Part of a small language model's weights: LayerNorm before each block, tied embeddings.
MLP neurons of a small language model. Each row is named by its layer, matrix (up: input weights) and neuron, and shows model dimensions 48-143. Each number is 128 + 32 x the weight over its row's rms, rounded and kept within 0 to 255.
After each neuron's rows, "fires after" lists the tokens most often just before its 100 highest values on Wikipedia text that the model never trained on. A number after a token or word is its count.

L11.up318 [148 158 116  78 148 170 112 173 183  59 189  91 121  87 175 148 112 182 157 113 139 175  99 125 121 164 102 155 181 160 125  68 131 123 170 113 146  73 126 101 124 163  75 155  73 119 109 122 147 151 163  86 108 141 152 158 152 137 170 108  96 108 156  83 104  52 131 105 146 123 104  95  79 111 159 119 149 131 111 181 116  68 101 152 121 148 124  63 104 171 142  88  48  96 106  92]
fires after: " al" 26, " ph" 18, "==E" 5, ";" 5

L11.up432 [135 117 157 127 151 136 139  75  76 156 214  82 113 169 156 134 113 123 137 128 153 182  87 180 124  98 155 111  87  85 129  60 101 145  47 124 154 126 147  75 138 108 127 145  85 167 116  86 124 109 103 149 150 134 156 138 166 153 118 136 169 143 122 159  90 110 123 141 125 139 101 175 174  97 158 109 120 101 118 120 150 153 152 119 102  65 168  77 112 134 125 136 144 169  76 136]
fires after: "k" 21, "op" 7, "T" 7, "ip" 7, " 0" 6, " 0;" 5

L11.up617 [142 146 119 111 126 154 118 130 113 133 219 138  84 168 123  95 120  60 129 148 115 117 179 171 162  80 143 152 124 103  74 124  70 169 139 134 105  79 165 136 135 126  73 152 135 142 126 134 124 140 112 149 180  84 121 181 119 102 121 128 212 153  99  80 142 144 163 174 179  90 125  82 131 141 137 100 172 151 160 137  72 132 114 115 175 152 146 132 118 113 129  99 160 150 133 100]
fires after: " L" 32, "–1" 12, "-" 6, "l" 5, "L" 5, " |" 5

L10.up477 [ 76  90  80  96 121 142  92 130  89  97  99 153  94 208 126 140  99 155 169 155 148 153 126  98  80 136 142 126 107 153 134 157 122 151  81 115 127  98 137 144 141 148  78 116 125 126 156 120  74 138  79  93 165 135  61 132  89 132 148 137 148 218 137  98 121  63 140 159 144 117 118  61 158  84 145  83 165 164 120 135  78 124 150 151 113 156 112 106  95 146 129  96  69 101  86 126]
fires after: "h" 36, "th" 13, "ch" 11, " Atl" 5

L4.up523 [143 118 167 137  75 111  76 155 137 179  97 131  69 143 162 143 106 135 114 162 108 139 176 147 204 157 104 161 191 137 112 151 110 101 103 107 164 148 111 131 125 140 101 136 115 176 143  93 126 135  80 132  88 108  96 184 140  87 140 155 181  64 134 114 145 128 112  78 125 170 130 144 124 114 153 134 147 130 165 144 120  93 108 118 117 108 102 103 125 131 195  89 137 157 151  58]
fires after: " f" 13, " F" 11, " L" 11, " l" 7, "b" 7, " b" 7

L5.up150 [ 55 104 104 121 145 156  85 146 165 100 138 131 103 144 189 143 105 109 149 175  79 154 103 124 157 150 162 117 147 131 131  74 106 142 121 133  79 110 130 158 169  72  87 220 135 120 158 161 113 100 120 159 134  85  81  85 184 157 156  76 167 206 104 114 158 115 113 120 127 116 169 125 119 183 174 126 114 116 137 124 141 113 149 140 150 152 104 130 126 157 101 114  57 138 140 104]
fires after: " s" 16, " S" 11, " reg" 9, "S" 6, " bel" 6, "^{" 5

L11.up133 [156 126 146 223  87 147 181 111 124 116  67 172 124  88 169 149 133  81 161 132  94 123 209 102 119 130  91 143 102 172 114 102 108 169 126 136 117 155 146 125 132 159 172  88 135  84 128 117 129 107  71  85 131 133 118 212 121 109  74 145  97 168 130 133  76 131 109 127 114  93 152 146 132 113  83 153 126 149  96 123 112  69 116  92 105 125 167 125  85 142 129  67  90 125 117 117]
fires after: " the" 43, " went" 4, " a" 4, " 194" 4

L4.up612 [ 93 168  96  98 119 141 170 150 109 132 148 130 132 129 141 103 149 121 171 165 119 168 149 128  97 149  91 150 138 155 165 131 161 118 130 131 130  92 151 172  87  77  98 133 115 101 170 155 124 123  90 102  85 195  83 138 167 146  67 110 114 117 128 118  91 175 139 119 126  81 138 121 116 151 167 150 105 131 134  82 145 104 165  87  87 114 115 130 147 161 157 114 143  81 170  87]
fires after: " D" 19, " V" 14, " v" 10, " G" 7

L4.up108 [130 123 131 125 118 108 112 125 128 147 142 137 137 205 123 100  69 169 145 129 178 106  95 107 107 152 123 219 130  94 106  87 188 149 136 170 191 157 136 147  58  97  93 126 114 170 118 181 119 126 129 104 107  73 194  89  73 146  40  72 155 130 148 105 111 155 124 139 160 134  92 181 127 108 129 172 128 152 122 110  93 189 119 127  95 100 128 116 112 117 124 167 154 140 136 113]
fires after: " m" 18, " M" 14, " I" 6, " H" 6, "M" 5, " Am" 5

L4.up21 [114 110  93 146 184 101  77 121  92 155  68  89 146 157 107 151 147 167 100  94 113 139 105 131 144 137 134 143 166 165 143 156  81 150  84  96  68 150 118  76 107 120 124 129 118 166  91 104 194  98 149 142 110  82 126 156 120 107 100 104 175 160 132 120 154 143  87 133 115 122 158 120 148 135  68 109 120 129 156 119 187 109 147 202 161 166 136 161 106 155  53 133 179 151 117 137]
fires after: " S" 37, " sp" 7, " p" 5, " Sc" 4, "ateg" 4

L2.up625 [135 116 146 148 112 145 114 179 170 120  54 122 167  92  85 167  75 123 114 116 100 134 108 130 143 117 141  93 129 108 149 140 142 194 164 155 112  71 135  96  47 106 106 164 136  58  96 116 145 143 146 135 114 128 163 168  91  99 205 142 128 162 125 110 123 106 149 170  96 106 174 163 131 162 113 101 123 124 170 108 117  70 104 135 131  73 189 107 142 108  86 112 134 105 202 192]
fires after: "\n" 31, " Go" 21, " she" 6, "===" 4

L4.up205 [137 150 148  81 148 162 117 111 220 103 181 209 114 159 116 145 123 178 118 123 155 124 142 132 153 139 109  98 171  86 140  75 143 167 110 154 130 102 155 104  95  81 164 109 146 124 168 144 106 140 121 107  92 137 145 132 128 143 119  37 177 109  99 151 102  98 113 101  82 115 142 153 100 143  94 114 131 142 124 124 133 173 118 110 135  57 123 158 148 118 136 125  97 158 124  70]
fires after: " L" 23, "L" 11, "E" 8, "Z" 6, " Kn" 6, " l" 6

L7.up390 [115 141 143 139  92 157  95 105 147 138 100 128 122 171  49 117 159 136 151 162 108 149 106 114 167  85 173 110 161 155  76 197 177 151 197 153 127  93 125  85  60 143 195  91 145  66 119 120 188 136 156  79 115  93 137 108  83 132 139 103  93 139  87 106  98 136  94  70 114 118 129  90 154 134  78 123 127 144 169 173  88  95 104 106 132  72 148 152  83 136 145  88 122 123 156  94]
fires after: " Go" 19, " B" 10, " F" 8, " b" 7, "-t" 6

L4.up123 [155 106 146 160 119 156 146 149 108 145 129  95 167 136 118 211 130 138 113 115 114 113 125 145 191 120 140 165  83 126 156  60  96 134 185 169  93  69 143 119 135  89 111 124 112 101 114 152 147  75 109 130  93  90 125  75 106 115  98 127 124 106 183  99 163 148 153 150 139  97  99 121 103 174 107 128  91 184 195 126 141  96 110 113 175  76 141 167 109 143 131  95 124 216 157 102]
fires after: " G" 16, " K" 16, "j" 6, " J" 6, " B" 5, " par" 4

L3.up472 [135 110 135 147 131 192 123 142 133 166 175 122  72  99 184 131 143 124 137 131  95 117  98 152 123 152  87 141 190  58 117 110 181 156 123 139  53 134 106 129 162 164 162 117 125 123 122 189 136 123  57 128  89 114 104 149 107 144 155 162 140  93 120  78  87 110 119 122 151 109 145 173 157 104 102 109 162  85 136 110 120 184 127 153 138 101 176 114  53 126 148 105 141 107  97 127]
fires after: " n" 25, " comp" 13, " P" 8, " ret" 5, " mar" 5

L4.up576 [151 151 125 107 120 153 144  94  95 107 119  76  50  96 147 141 155 135 117 109 122 110  85 121 112 166 149 100 173 106 151 144 128 150 182 102 114 143 107 165 131 160 184 114 160 207 179 131  62 111 138 128 101 121 117 182 135  64 128 152  48  88  70 170  97  75 151  97  82 104  77 103 106 128 129  96  73  95 137 161 110  85 132 114  97 144 109 161 185 107 150 155  96 115 139 134]
fires after: " S" 16, " R" 10, " d" 7, " s" 7, " D" 6, "==S" 5

L4.up314 [138 110 158  89 115 153  28 159 203 113 148 106 132 118  85 178 110 120 101 170  96 131 100 123 146 144  85 111 149  86 106 120 115 133 107 181 164 171 113 103 110 191 123  86 112  77  80 143 146 147  79 134 117 144 165 166 135 149 134 108 138 145 190 132 137 143 134 172 110 126  92 129 134  82 151 143 121 156 114 183  98  57 126 115 150  79 173 132 108 140 143 169  80 118 152 121]
fires after: "k" 15, "h" 11, "a" 11, "j" 6, " Wh" 6, " K" 5

L2.up673 [ 44 102 103  93 102 186 144 160 116 184 136 176 134 126 141 169 175 185 160 145 109 132 134 169 110 102 137  55 127 109  81 154 191  87 122  98 141 156 143  80 140 116 153 170 135 108 104 114  30 134 116 126 138 106  92 111  76  92 118 147 130  69 143 107 108 131  88  91 134 150 123 137 139 124 157 147 119 138 141 171 169 134 139 147 204  99 140 122  89 109 138  94 111 130 114 131]
fires after: "\n" 45, "===" 4, " \"" 4

L4.up343 [100 143 178 191 150 225 103 121 143 166 146 152 177 158 145 182  37 111 194 116 122  94 127 149 116 172  81 207 146 146  57 170 101 110 141 137 134  94 159 110 128 145 150  98 120 113  59 114 121 126 118 144 108 140 162 168 167 202  73 108 137  83 145 100 149 160 140 147  86 200 104 130 159  91 124 104 136 171 117 137 144 114 173 109 150  60 125 161 118  41  73 127 124 107 173 129]
fires after: " B" 37, "B" 11, " P" 6, " Pr" 6, " b" 4

L4.up746 [ 82 123 111 174  98 163 122 105 107 152 181 100 106 159 199 127 147  88 145 148 117 137 108 110 136 119 172 152 127 151  90 102  79 175 134 214 132  73 134  88 158 143 138 148  80 152 159  87  95 119 133 137 114  88 119 188 125  85  95  73 129 107  65 159 142 206 132 106 122 106 133 169 119  94 166  88 108 167 155 120 127 178 171  86 187  83 158 132  60 129  78 199 182 120 146 151]
fires after: " M" 45, " m" 12, "M" 8, " Mar" 7, " K" 5

L4.up218 [159  97 151 109 146 155  42 114 139 166 178 152 159 166 122 129 123 122 179 128 115 145  96 112 165  97  71 145 154 119  82  95 107 119 145 107  98 141 155 135 131 129 120  89 167 157 155  88 100  70 133 156 117 202 194 110 110 142 131  99 139  68 103  99 157  99 147 172 104 158 103 102 136 151 134 132 125  92 148 129  92 156 126 145 157 100 142 182 164  82 133 121 162 237 165 132]
fires after: " P" 19, " p" 18, " L" 8, " b" 8, "P" 5, "omp" 5

L4.up340 [133 115  99 180 127 156 123 135 134 148 124 135 156 128 110 177 121  54 137 112 173 173 154 174 131 160 152  77 144 113  83 219 102 128 196 140 152 122 110 142 130  74 138 175  87 137 184 112 100 108 149 126 164 136 120 120 135 147 103 126 111 139 100 128 163 143 109 114  82  87 128 144 156 116 154 103 120 142 145 190 197 137 147 163 153 113 138 109  72  79 145  72 113 146 158 160]
fires after: "P" 24, " P" 19, "p" 8, " p" 7, "==P" 6, " M" 6

L5.up421 [ 88 133 139 137 102 138 187 105 153  98 158 186  93 168  95 157 155 181 136 112 171 113 102 113 131  83 103  95 112 106 134 160 136  97 146 108  80 133 150 143  78 113 106  98 142 105  82 134  94  39 102  81 140 169 165  98 153  51 131 158 155 143 171 147 170 100 144 136 101 111  60 140 144 109 149 173 119 178 172 131 122 136 153  72 101 100 151 169  78 115 126 105 120  98 127  92]
fires after: " the" 18, "m" 14, " gradu" 6, " beg" 6, " Don" 5, "ic" 5

L9.up119 [138  80  86 104  56  92 134 102 182 116 123  93  67  79 133  99 178 106  78 142 157 155  79 179  98 113 136 140 176 176  73 177 110  56  56  60 173 143 135 165 116  99 144 194 110 158 138 116 141 110 122 156  76 144 147 117 121 141 154  94 180 142 176 141 129 168 136 139 121 130 185 134 103 129 144 130 197 150 120 155 181 136 149 126 161 146 155 129  97 112 129 144  61 186 154  81]
fires after: " the" 29, "f" 8, " Ex" 6, " Bill" 5, "x" 4

L4.up409 [213 117 130 126 103 194 103 165 139 145 163 193 137 130 112 121  71 108  28 120 122 146  94 142 136 146 143 164 137 151 135 117 133 137 126 120 138 120 146 120 174 110 180 156  96 144 189 105  88 109 112  72  48 110 172  93  82  90 104  94 113 146 122  90 113 186 167 198 129 155 140  67 128 160 102 121 114 138 155 111 149  91 149 120 104  68 139 114  80 119  90  78 120 132 125 130]
fires after: " L" 14, " V" 13, "L" 12, " T" 9, " G" 4, " to" 4

L4.up231 [116 100 135 177 113 129 133  92 154 112 156 157 124 160 122 123  69 130 133 106 183 112  98 120 163  93 131 105 154 172  82  65 148 118 119 137 172 120 194 122  83 160  92  89 107 123 107  82  80 166 126 128 134  80 134 119 122  74  79  77  95  80 154 129 135 152 101 135 145  96 114 122 174  93 139 176 163 151 135 163 132 118 163 159 168 118 116  46 101 120 140 114 168 103 167 126]
fires after: "m" 18, "M" 12, " m" 10, "B" 6, " M" 5

L4.up704 [168 147 136 127  79  99 120 118 120 147 107 126 150  96 132 112 119  71 112 109 116 101  78 159 124 163  97 130 128 147 128 109 127 133  84  77 137  68  97 105 138 166 121 124 123 151 120  71 100 124 144 136  88 188 120 165 128 136 136 112 130 166 143 121 180 184 107 147 232 180 176 202 153  89 161 143 117  87  91 163 109 108 214 131 115  79 147 134 155 104  61  53 130 162 173 136]
fires after: " V" 14, " p" 13, " J" 12, " St" 8, " b" 7

L4.up504 [158 177 138 113 108  98 125 166 176 136 155 101  84 159 115 130 165 144 113 153 124  66 150  88 119 139 112 108 171 208 132 116 155 140 171 116  92 145 130 129 120  90 170 114 136 157 120 112 124 166  92 119  84 156 119 124 128  40 120 152 106 165 151  95 133 102  66 126 133 119 118 147 131  67  78 123 104 122 110 123 118 101 119  99 185 161 111 155  99 100 161  97 144 106 118 155]
fires after: " d" 22, " D" 10, " L" 8, " Bl" 7, " Con" 7, "L" 4

L11.up190 [171  97 104 119 158 133 103 127 139 145 110 139  89 147 168 174 137 129  65 147 130 177 145  31 136 107 120 167 138 166 114 136 117 119  91 122 164  93 100 119 141 154 140 118 103  69 170 132  97  99 152 116 122 150  95 155 142 131 119 163 155 217 124  77  85 151  98 132 131 104 134 131 127  64 150 123 108 160 130 141 102 135 121 126 129 103 146 153 128 116 152  74  84 110 149 169]
fires after: " H" 31, "ch" 8, "h" 8, " h" 8, " Wh" 7

L10.up617 [124 127 131 139 140 150 146 169 149 124 106  83 119 128 107 195 139 138 115 160  81  77  86 138 100 109 157 120 124 126 187 137 114 123 108 111 121 225  77 105 119 145 123 173 183 172 141 157 126 136 137 124  90 111 138 160 175  48 145 131 175 133 138 115 131 118 188 116 194  76 173 178 115 171  94 140 141 126 118 173 168 103 125 165 129 116 190 128 174 177 108 139 170 138 105 118]
fires after: " |" 25, "|" 9, " (" 6, "ode:" 5, "ang" 5

L2.up687 [111 127 172 111  98 135 142 184 142 177 132 128 169 100  94 107 107 172 199 116  79 141 150 137 124  79 134 129  99 143 123 135 152 126 117  84 107 111 145 115 154 134 172 148 131 109 123 128  99 100 111  97 133 150 137  72 141 110 116 134  96 109 157 151  65 140  94 156  83 137 119 158 124 120 120 141 147 124 134 122 170 150 142 105 176 153 186 125 115 121 154 128  85  91  74 126]
fires after: "\n" 48, " the" 15

L10.up202 [104 109 120 129 146 160  71 141 120 153 161 142  90 117 104  69  84 126  75 162 138  83 129  61 117 149 111 134 169 161 150 168 143 138 131 139  90 125 153 141 124 109  66 152 165 162  72 171 102 200 168 141 161 107 102 167 107 108 130 137 128 115 187 100 134 144 161 106 166 161 149 164 123 140  92 116 144 117 160 158  98 154 118 192 120 193 112  67 160 126 185  67 142 139 120 153]
fires after: " El" 17, " " 16, " E" 8, "el" 6, "l" 6, " L" 6

L4.up681 [139 120 138 120 141 157 134 123  43 132 161  89 127  87 111 106 171 132 147 120  87 130 154 158 114  71 140  87 103 139  98 154 132 162 172 157 120  45 163  90  67 141  64 166 126 155 104 107 109 118 187 139 101 139 124  97 140 119 136 149 124 120 154 145  98 148 162 130 117 125  95 132 157 151 150  60 147 154 196 115 151 151 157  74 129 127 174 160 118  94 137  99  76 147  70  76]
fires after: " p" 21, " Ad" 16, " P" 8, "ung" 8, " v" 5, " C" 4

L5.up519 [119  71 183 131 101 151 136  93 151  98 160 154 142  63 106 107 111 119  86 164 142 144 138 142 195 114  86 107 126 155 139  90  84 126 154 119  87 131 159 118  53 173 145 104 128  53 133 130 166  73 121 119 104 144 126 187 108 111 160  89 110 110 158  82 130 187  71  81 176 120 152  96  83 111 129 150 176 146 118 135 104  91 108 137 147 173 112 164  87 120 184 100 116 138 131  92]
fires after: " F" 13, " b" 9, " K" 8, " B" 8, " f" 7, " Kar" 6

L4.up80 [123 107 155 182  95 175 108 144  75 111 193 161 191 113 162  90 111 157 180 169 158 156 146  75  89 147 111 149 126 138 113 126  75 118 144 105 128  55 148 106 101 140 108 125 144 147 147  76 110  64 159 161 155 130 165 150 138  95  99 140 164  85 141 147  96 131 112 114 149  94 130 113  98 145 114 123  96 138  62 152 109 142 112 130 130 116 122 133 131 102 182 139 121 157  86 134]
fires after: " p" 24, " P" 17, " comp" 7, "omp" 7, "-p" 6, "P" 4

L5.up52 [159 167 165 147 120 107 143 158 143  91 195 106 113  78 165  83  93 128 166 137 126 123  79 152 158 124 109 110 135 182 123  88  90 107 137 145 103 149 129 167 153 105 111 155 120 177 123 140 163 117  94 119  85 119 129 104 104 106 155 109 165 104 103 118 113 147 216 139 159 110  89 138 114 123 102  67 144 132 106  71  71 153  68 193 151  86  86 143 111 129 112 143 130 144 125 127]
fires after: " L" 28, "L" 7, "S" 6, " S" 5, "|" 4, "C" 4

L4.up288 [138 198  87 153  96 145 130 170 128  72 163 175 147 164 164 167  75 119  88 198  87 163 117 127 141  97 104 107 156 114 116  74  89  83 136 138 132 137 132 116 122 122 173 122  83  72  98 105 185  94 173 165 139 157 148 134  95 156 139 150 131 145 152 134 146 198  75 141 163 171 152 205 179 110  46 146 117  98  89 100 153 104  96  93 125  99 132 166 134 133  91 146 130 174 114 120]
fires after: " B" 21, " G" 11, " K" 11, "B" 7, "g" 6, " aff" 5

L4.up742 [134 158 100  99 114 146  85 139 109 125 175  94 179 123  87 105 116  83 148 168 110 123  98 168 155 140 118 160 120  74 118 147 179 115 142 116 151 148 153 132 120 159  75 128 127 140 173 127 135 168 127 113 136  61  59 145 143 171  73 139  59  85  87 122 120 153 136 142  86 150 141 122 120 137 125 128 120  41 103 182 158 144 161 157  71 120 100 191 159 151 120 104 125 128 132 110]
fires after: " D" 21, " d" 14, " T" 5, " pl" 5, " A" 4, " R" 4

L2.up168 [114 111 106 142 111 129 115 159 134 158 109 127 125 126  99  78  96 111 194 132 121 175 147 108 122 150  91  85  84 115 109 122 140  47 142 120 180 150  88 141  87 114 146 164 167 219 120 142 121 158 136  97  99 169  85 129 143 114 154 176 175 126 138 114  98 124  75 127 122 146  80 112 136 123 117 131 136  81 115 182 121  95 183 109 130  97 147 121 130 127 161 148 133  84 131 139]
fires after: " (" 28, " \"" 18, "." 6, " was" 5

L10.up243 [131 127 111 157  84 125  71 121 145 152 134  89 125 134 119 126  71 187 124  68 139 163 106 122 141 163 131 202 130 122 122 130 138 119 102  83 124 154 117 117 128  99 141 163 130 157 137  71 113 146 234 142 156  59 140 153 146 103 167 103 118 194  97 133 122 111 166  94  41  65 130 137 138 121 119 108 112 127 106 143  99 134 135 151 171 149 174 118  95 113 163 192 121 149  98 139]
fires after: " S" 16, " sc" 12, "at" 7, "a" 6, " Christ" 6, " p" 6

L3.up650 [ 82 190 104 131 155 114 132 129 160 125 157 140  87 163  72  96 116 118 118 117 105 116 169 139 130 130 127 139 126  86  77 119 109 145 121 107 173 189  85 178 135 156 144 119  54 116  92 128  93 129 132 162  74 124 144 172 217 102 127  74 140 152 108 119 133 113 142 167 106 138 109  66 133  90  68 153 165 142 138 115 109 174 138 118 227  90 134 154 139 149 113 148  97 147 117 114]
fires after: " A" 19, "E" 8, " F" 7, " CA" 7, " E" 6, " R" 5

L4.up36 [ 93 131 140 173 115 177  88 133  92 121 102 150 149 108  81 124 163 148 203 170 102 113 146 103 169  94 105 141 191 118 123 151  88 118 123 113  79 109 145 114 109 119 170 148 109 175 167 132 104 156  97  96  87 114 136 151 151 109 135 101 169 153 141 154 170 164 156 159 112 151 120 187 144 136 145 146 107  81 111  74 146 103 147 126 147  49 180 164 100 118 111 178 126  47  91 126]
fires after: " L" 24, " N" 21, " T" 8, " B" 6, "B" 6

L4.up120 [125 111 135  79  86 157 122 131 158  99 111 172 183 118 133 106 166  56  75 176 205 154 145 152 109 115  76 153  93 109 123 164 113  77 142 129 124 105  78 125  71 120 193 152 134 135 104  98  96 141 167 118 134 131 152 110 136 159 107 121 124  81 102 132  98 205  95  98 159 176 137 117 148 140 117 150 138 191 126 134 172 140 139 100 151 116 147 142 117 213 114 117 140 158 200  94]
fires after: " b" 17, " P" 14, " B" 9, " p" 7, "omm" 6, " Ed" 5

L2.up112 [111  95 102 150 122 143 155 174 128 134 162  97 120 123 141 132 186 170 158 169 108  76  99 119 128 164 165  88 104 125 151 180 132 138 134 142 132  82 116 139 108 127 156 210 124 174 157 128 107 107  86 121 102 149 131  52  84 145  89  94  98 153 135 139 179 145 228 111 158 162 123 154 138 181 137 121 146 185 112 180  99 123  83 142 187 108 161 160  78  95  25 109 135 102 111 191]
fires after: "-" 19, " (" 16, " \"" 11, "\n" 7, "." 5

L7.up752 [ 96 133 116 196  83 120 201 136 121 108 152 106 122 123 107  96 145 190 128 144  83  92 135 118 132 134 208 121 140 153 161 151 165 134 136  98 125 122 102 141 144 102 117 156 101  96 153 161 151  98 130 204 169 149 153 109 155  92 137  86 128 152 105 161 171 160 115  94 158  53 111 136 122 142 101  98 115 160 123 142 169 118 137 152 199 166 114  38 128 108 111 145 124 167 113 144]
fires after: " S" 24, " R" 7, "S" 6, " M" 5, " s" 4, "O" 4

L5.up503 [183  67 127 106 159 117 138  72 153 129  88 191 136 100 142 105 148 169 110 111  99 171 164 180 119 145 125 113 118 125 136 155 183  88 129  62 117  87 136 115 104 136 105  71 109 130  42 128 115  98 115 152 168 104 181 176 152 160 127  84 142 126  91 158 141 115 180  74 165 167 205  99 123 119 116 120 154 141 117 127 149 116 175 132 165 114  88  89 118 151 115 145 141 129 122 181]
fires after: " University" 14, "M" 11, "c" 9, " Institute" 8, " CA" 8

L2.up672 [136 135 149 147  45 103 153 177 153  89 148 174 147  52 109 136 161 181 131 162 124  88  66 126 139 130  95 131  97 148 170 138 131 126  97 123 172 100  85 168 122 122 116 137 156 123 160 161 118 126 161 136 156 141 107 135  93 154 151 140 214 104 133 166  50 140  93 162 156 149 154 155 127 121 134  84 112 138 151 135 172  42 112 103 139 121 112 100 151 191 153 162 148 147 161 142]
fires after: "\n" 39, " (" 9, "===" 4, " UTC" 4, " |" 4

L4.up534 [132 133 103 157 133  75 116 109 140 167  85 151 138 131 132  95  95 110 140 153  95  84 128 153 140 123 103 130 121  91 121 129 138 114 129 158  89 121 164 210  54 133 178 110 191 138  83  79 154 171 167 136 132 144 122 112 159 130  90  28 130  78 141 140 166 135 189 123 193 132 155 106 120 170 100 154 170 189 117 128 138  94 103  92 119  90 183 135 131  96 110 185 122 134 158  95]
fires after: "b" 19, " B" 19, " b" 16, "-" 7, " (" 4

L4.up456 [170 137 160 139 139  76 145 162 154 153  95 126 140 110 106  72 151 152 148 141 103 150 128 151 140 189 129  57 116 142  98 144 170 152 223 147 185 131  80 126 191  74 104 137 176 163 109  22 125 127 149 164  89 120 171 146 155  76 150 150 131 139  76 176 128 142  91 157 120 141 150  71 153 124  78 153  92  90 173  93 116 119 118 153 137  89  99 151 137 144  70 122  81 150 172 118]
fires after: " W" 17, " G" 16, " L" 15, " D" 10

L4.up246 [ 96 131 126 175 157 139 185 148 111  91 109 149 157 131 104 157  94 110 150 124 148  94 121 159 127 118 114 184 159 160  70 133  85 150 109 123  53  99  99  95 106 124 143 139  76  91 162 139 147  64  66 143 130 135 186  93 121 161 115 102 141  89 190 220 142  79 105 140 120 153 169 161  73 148 131 125 175 128  73  81  92 136 145 175 161 130  89 166 108  44  94 135 132 106 163 116]
fires after: " p" 26, " P" 12, " B" 6, "ar" 5, " Q" 5, " Ch" 5

L4.up357 [158 143 106 173 116 153 142 129  99  32 141  90 124 110  96 134 121 120 150  86 103 159 101 121 116 182 122 109 115 141 125  96 138 144 141 116 124 140 136 115 105  82 168 160 142 103 122 132  81 127 135 117 124 135  93 170 117 117  99 149 162 155 129 119  84  39 117  88  43 101 143 125 128 158 100 165 134 134  97 169 145 126 131 177 114  95 107  86 166  83 110 190 106 160  86 120]
fires after: " S" 16, "S" 8, " s" 8, "f" 8, "-S" 5, "w" 5

L5.up512 [149 134  90 139  83 115 153 122 141  70  79 113 157  95 141 169 141 176 130  93  86 206 151  82 141 130 102 119 145 143 121 113 118 132  81 175 118  96 114 120 104 130 101 135 168 132  92  96 116 116 167 136 142 177 133 125 122 118  87 198  63 139 108 139 149 117 107  92 145 171 122  88 147 144 153 133 108 189 114 142 146 137  98 117 113 138  59 150  70 139 148 144 111 110 173 146]
fires after: " S" 20, " s" 16, " B" 9, " res" 6

L5.up155 [190  89 156 119 132 170 144  88 119 116  87 119 130 127 114  94  60 102 133 123 129 101 157 150 155 113 156  71  93 148 147 165  96 112 178 138 127  72 100 127 127 118  91 167 145 131 166 144 127 151 118 111 192 163 158 219  76  98 100  58  97 112 110 142 217 148  99 130  75  88 155 193 121 132 155 136 108 168  92 152 133 159 172 113 156 133 113 131 162 135 135 110 132 138 101 167]
fires after: " v" 19, " p" 10, " V" 9, " Me" 8, " P" 6

L2.up742 [158 163 116  79 120 130 119 159 142 113  73 109  85 154 144  99 158 134 138 126 102  76 153 154 142 127 172 120 100  74 118 127 117 131  82 134  83 143 134 174  94  91 132 106 168 134 172 165 109 143 159 151 114 157 152 106 177 147  73  90 134 125 174 116 140 123  80 158 122 162 189 108 118 175 166  84 155 179 170 124 118  85 152 146 180  99 180 145  85 125  91 145 142 157 164 132]
fires after: "\n" 29, "===" 15, " (" 15, "/" 8, " |" 7, " \"" 5

L11.up4 [ 93  88 114 158 199 179  53  94 193 126 160  91  79 141 106 105 113  80  70 139 145 140 108 145  95 105  76 128 158 140 100 115 138 140 195 133 126 164 123 146 162 154 141 142  85 154  70 147 145 118 116 147  99 112  67 155 123 122 178  76  93 114 134  96 143 146 134  95 154 114 138 126 105 120  94 177  89 113 135 128 136 151 151 159 124  44 184 123 123 115 123 116 175 169 124 126]
fires after: " F" 17, "o" 13, "E" 8, "F" 8, " E" 5

L5.up440 [156  97 155 132 125 151 136 113 108 164 110 108  78  78 195 157 111 138 117  98  92 100 138  54 118 150 133 145 201 148 113 121 119 104 167  96 133 202  80 182  61 116  86 140 170 127 184 173 149 167 110 163 101 138 183 127  94  96  97 141 123 148 137 154 100 156 143 128 117 120 104  80  83 136 135 159 114 120  78 118 192 133 106  60 126 136 161 159 125 139  92 188 183  93  88 161]
fires after: " S" 29, " s" 18, " at" 6, " o" 6, "S" 4, " Reg" 4

L4.up210 [133  94 177 121 149 129 126 138 121 137 179 132 160 164 145 149 147 146 101 156 100 189 121 106 126 136 125 131  85 144 160 122 156 117  92 136 138  95 124 162  94  86 148 131 201 190 122 168 131 139 140 122 129 184 138 120 159 140 162 156 132 116 103  70 139 160 102 148 152 154 137 183  73  24 116 136 119 145 159 101 115 139 101 122  97 108  68 139 144 129 157  95 118  62 113 140]
fires after: " G" 24, " V" 9, " P" 6, "v" 6, " K" 5, " C" 5

L4.up382 [ 64 147 140 106  82 101 117 145 165 187 163 127 104 109 139 135 146 139  75 106 140 142 142 111 130  97  86 142 223 112  74 145 146 123 122 126 126 124 130 159  89 186  62 123 149 119 109 137 193  95 183 144 109 153  88 152 106  81 122 150 152 110 121  93 143 182 137 126 116 206 118 188  86 131 133  98 147 118 123 145 152 125 110 153 131  72 184 115 154 152 171 101 137 156 152 123]
fires after: " b" 32, " B" 24, " l" 6, " X" 4, " J" 4

L14.up143 [195 156 151 108 147 145 139 120 152 110  84 122  82 136  96  82 123 157 139 100 127 124 119  81 120 194  71 131 159 177 106 134 154 144  70 142  68 171 117  55 101 103 173 113 206  69 175 170 180 157 106  99 127 152 127 151 146 103 155 152 118 149 103  86 167 110 117  97 145 113  91 165 105 103 130 171 213  99 116 124  92 124 107  89 111  62 207 142 153 193 104 109 114 156  85 121]
fires after: " |" 39, " Label:" 6, ";" 4, " Aust" 4, " (" 4